MLP neurons of a small language model. Each row is named by its layer, matrix (down: output weights) and neuron, and shows model dimensions 144-399. Each number is 128 + 24 x the weight over its row's rms, rounded and kept within 0 to 255. Numbers have three digits each.
After each neuron's rows, "raises" lists the tokens whose logits its output raises most directly, leaving later layers aside.

L7.down1038:148110132120128139092097142094161131127114109121115139153101181113148136116093106147131142071114143168119093122131144115141118149051132116138106130155161180134129166090091131149125179113120133099148139161146164130098104111140112078123123092110155128085137099105130089087113074093129120117130144181144116128150129138139101111122176083101124156073154093151150067132138125144123151132153114133088173094112149159157095150132159100154161112108148100138119134099173111154132156128109147164122122170111139122126129105160122130139153113150137067079130106128133120167166132103137164119120157099170103126146123102131116157112132138096116174084136116083144128122121104119169163122155121113119101107166148125168147129144145100146128132142129143110184124149120121130135142123143133
raises: " this", " version", "This", " it", " ==\n"

L6.down1788:091130102114089114164144098105141122083094156113131143115163084126155135128101099156092110159148122112111130157161115147100127131161143140118148161146136131136097132133142111161116129138163137082164102106116139173138141161151120122128112138141128123139109123142131129123151185110139145135134134139167121105158102117109179151164129131163091186129101066156130129154142136167119145123181123147122123116122144127082161126145136104136102100130160093144131097093147124097141129127152088154144124139107146097141150095137125117134112117149121149115123088151146107112136124136091128147115116144102109128129130167117105114139147136127124149109122141125107134133150082083094115126146132166089144081122124080160123107156110111119121097128127129130117124166133063129097121106144117
raises: " example", " centuries", " themselves", " years", " months"

L7.down686:189094122125157107101112141129159114155136132137086150127109106162121136123120160141105107172119135087086123103158113136133129132150140136146117116107113174150145113157122086096117129110104125143105104164105152105142116129176094133106086149072095138091103139074146164121099098143168127156141137139146120137152139146150130134111104147125136116141145144149130107116137131119131178069140122118144080140184133147124111157122130119107144133138127132108150152103170091123114144126138157110121122097141149150120150115169114129145126133105106123143102138119147084170172122136137154135116111128082097094108133121123152148132159154139136119187139127122154190119137096142105154183113117132137146117155155098117105131130141124125085099150083087148194141127116131116099092118150121
raises: " court", " Court", " judge", " trial", " Supreme"

L6.down762:137129115119112097130116107102151135125134110122138145135137134156128150156115158163108114119102127135109147135149125104136145136099121172123152124157094125081119135159137162094108146122139142117154106146156148127114114149140176096128091110114114122113110163101112086161118135124109123153125115135125148187179134103117119121137082077114072101145100087122144139117119126086131150132101126153154171153112098132150093119135131152150156112118158101159124122108104100084129105176095112157164129091145096097087120144098114152137114152114112131077155166131112103128122118150125129147136143130133151113142156106113095156132116165119126088099178111107119090115117084111132161114155090110153104133086145117167088107158167110161111151099130158115127166109093130103132188156102145
raises: " was", " had", " would", " could", " went"

L7.down1579:081136165124141083125141072105156148146158153081092129128099135160158126090093165141145120153144124173115155108146116150108120113143140167131131094148105158093107095133127130104120085137131148165172144134137103146133118153106131123089128137146122117101088125129129113124146110116144131155175170145099117166113156113096164151151125120129110140115106135155119144088155129125126104141148210124112146138146144140151156122134164155114095130107139131134145124121131162119136121133113133141135111131134132175128136125101142147153098165155106164169130068091109154114126103078105152060118156172084131092187123125104123134159157086124099155113116124133151156125109111098137132108084143122131154129102099124148143117160166107161107118158113088138102104084117134134079119134112085
raises: " Empire", " invasion", " monarchy", " Kingdom", " forces"

L7.down854:141122116160104160106125092101157134127118111130071145161182093142147133136118107147137113153179188133129139122086154129151131178114161144114104113105110138164135100130136140152142140130125131177161138144132127134134110120108140095116145088140131174103135141100086173136075125142151134110091101100102132171123098123115122140123165121150142183127140128136127110137123101131139130128090169137149111151092124147155137146150141165124127117103125126105172085094119167132095151135125120152149130117155159118109154148117113127111131120116089123149163129108132159136113112140146123129138102115110142093133093151140111135135111105112120106118168132111156151099105083104161173151119140147126115131137118147133124136198096133110134074119122118103100122119117184124122103138138125
raises: " four", "teen", " three", " five", " six"

L7.down113:146153119174111106161086112110154152097154112129150104143097109119151158151089138124132133061154143160099130112156110133161138135134113180122147144119126128073120105120149157120131134107133124099114130119155077106124141116134137149127113091097129106135161126122136131120113105147088157129116125145140145134102071117173145137102117131120061116132154126085161161099114127134126142167110147128156185139141138136109109176155166111141150103114164147107120098116117123132143131134136141109125100137133118124131147123131118102120169144133126090103149142142125138138159136131102099147164104126144145152166110082118124140138086127092156149138140143123134142107134150129167117105131098127127101092132153137175086123127157124147095138112114136105138139171119151139159135105166167
raises: " could", " was", " has", " can", " had"

L6.down1065:117146110118162150099151068193093114126176097140118108112112116129144147180156118081184129131126158124144143091113137144131113152125123113136110118094143113128151113130087109139128129087150123136135070131100141105131116145125119136127081119143126110137103150114118158139106162104139124067149124143141157140161153181135160171093148151146156124155117112110103176141102125103119098104079124106143166084074121119117139124114124128130144145139114125172108094092115138137095121108141144108107118127115102128125125146157055119120149158147135128111112142137112151111111130122097133130160133095116166163135150128119129151092114126116126088114161056156144152145160124157102129119101139121124097139125118108185128131111105115125126116122109104127145156104147104120110146134149124
raises: " hands", " charts", " expectations", " list", " opponents"

L6.down383:120149105134105141139140117175126118157156146155101093138172132133103144122137143158092127112122108116118124113175144141102129091178141115127130167099104140123119111126132151126111105134129151125189149112105105176134114119137176164113105116114104133133095136113117067132136105146111164155098118128166098111121113147127109113129107125117118113119115158101081167084130132144120104135128124116159143130135109139140081179143149100145103133188121132154124110142088123139123113153130131130131139092068099110119147100130100123079135146153140156063150154132107102128147140159090094100086132082138149150090123127096125139077108127157120161136148209110117120152142136137136156111153183125109125145094150130133128118111100139134127137079134123124134172144074076125137190191117150
raises: " other", " others", " many", " homes", " households"

L6.down534:149138101078157108148167078117161117128146129138159137145128105131107109127141144136079116175092158124153110121090125130138133144132127137133112140098141127120118131138105158132136135061175126148062160130150139169145134141106121121116118153133157139131108107139144113151096139151134078146146080131142092113143119110155105107130100139112124134114160143133126154121165151122135103132117141117152119138095141105128126075129161157096120137131154123117102129144150097124115146141113113089120147097144128125096114165142108120116100154091105130135136129153138138164133168129059142173148107102131106139103111136115140170152104108106092158070193092078134145135132142102167169149177126147113185121147168133133084127148131100146141127092116131144122087108148106140133142072103104
raises: "ance", "able", "ous", "ive", "ee"

L7.down206:130106104157113165123126103107134205115128089173169097131143080136124169126110106102153109132085126160075074155130133120123129166090133100113165108079138131121174154145116140078098140087115159140112174126084159114151087145097141116113138121141109081129118151157137143161131071114138124110111130160194098125121166124086183123124115129133105107111062143119128158160112107133140149145105165155129125134145116132168138170139052151122124128112102121114143156121117173119114127149103126150151082114119139111093149144132127158125157135150180142158141161125154120122136123137128079094146133131138160132163149136100122136150112151158126093094122127098077135099118133124146132125128117106133120107079111114152120134111135125110110114114141148138142142142125083128071135133171086
raises: " his", " which", " whom", " the", " means"

L6.down831:090114122131112118140120141107083152095161130157138101127114163188074126099118151165146136137152135108103115140150152101120123115110104135158124157110113133141156158117112110134120115099160111121179122114124167145142120087097189124132165114120061161167105109115170144135128173116110179158149122136186120107124136142123138142085165129146124142131102123123156126060117109135110198102129141109128161132100138131145137141104107103127132122124098112109093123122124152096141154166116153132166137143084133130163175091156122106145157097122123110094117117131123139164165133103150143134131117126104088148097120148139119126119152146115125152114088142111114131130170107123116149157146158108132113134103123097110142157141145143131112131133138154135189167116156108114110125143157119
raises: " the", " how", " him", " these", " his"

L7.down1234:155146155130117119078096127110138101159096124135112156076130109106094151162126172108129128155119131122145075088142156105092110111141188137073132126121131146122134166128102132085182111195117132124106141128160158121134119128138133148134132169087068100123134139158117090149140119119144076158111144169117178099123133135092109155152159126148140116080112097126129136108114136118147141178172111137134102113134142151189180122190092129126152133126100165172123117177088112160167146140123128111134155153145140178113168155110136143116122135171143142082109154138116135149139142132134144134096174095117126108150101148111158125144137118123129160100138096139170155120140107151136128162114105128095139117138112150130096099121156127155101133099098120096123165113113173093112094137138112
raises: " novel", " book", " stories", " manga", " Book"

L6.down405:106125116132132136130162089119131106200120155092113117086154097129144108139089130122171141133133139108136100091122135115197105133160126139111153110149182128144080143127112163132122119136090150148160136137097128146094098136093129117097148160130136123130113143104117129147129135129128152101089146158105100116152119096116140098154149166111129107099111113146140135116136165114160084162143128160080086131162109102139096122182144173106113168130134115083156165076091129101112123136153129127101150140156116131092159117117110125153100104113112173113103073097133135147128128070114112128148165096158123111150117152134137154138101093137168124130132095170176135135155121127136110162104128120066161142147105155109095153100128128105147119095116131152100160086101164142104095148089165
raises: " our", " my", "!", " beautiful", " we"

L6.down744:116116112138131128112131136125136113124102138083137118154106143165122097109133137126102091135097094095123123198122168109168141107134136156103182158134159136078142125125114131118099131146134132086095185135132117098152154155127105127107184126146143113092115143143123138165140099133128149114115108101113106119106096103158090109121148148130098126139124119105163100115111142134128159177133166121159117158119159059170107143097119103134118102102156116133146157137111143180125156098097164120140086091138147185110136127112175128101143154129103103161152135125128123133125142144130134115155140166143176135143158152127138136148117163123116147116107088130136094089134075150169119179121140179115121137124116138142105129116147093129170097168137160098097113132120131181093119107092108
raises: "\").", ").", ").\n\n", "\")", ")"

L7.down1969:185137088145168123100164147162131168106132150160158115138119130126104083121107117133124112109126070136111078110164114143149126130099092125137119123159130120108120141137122090122119136117110112145135122132123143147076108142152147121112095131110111116090141123120133145128151121097137154141144148140158075143149091101105124113143136078100167113144126078144104143141111149121136117122102090105133125100132104107087127121171102108132152149103115142127137141156122070125131096171128172146128119123123111125125164178141140135164062158136186115120086118134094150126098121123148120113131064153083126103146137132155143129142113114103127120107107122160080103096127099126142182172151181129132135107100122108107142136101142097104118149195180154121115099112132133084089110154193143
raises: " that", " it", " they", "It", " Cron"

L6.down810:129126141155134140122142091085125135129163106159210135133147165139158134152121138118141093088114146149154144109116147161126129111126130132120135099135101114151129098137152128164144108103177116121156130153115165138108143144123140162083141102105124178143119083099149091128160098115142102129121104124106129117155150131111138115127105133090090109116146124136120105125101125103091141129144140117146141152092103155104131179091162162115160129135128132135106108105138167134093179158133177142090094122155075133113132132165152127106098125125139207081106114120113126106141163124141117135105129130145087109124130121158090100115134149141085159132146097135140094133105161149140165094176164144138093160101141138149125123113099130135118155171143135136164100139114142164109098105134138
raises: " tracks", "Singles", " Producer", " guitar", " vocals"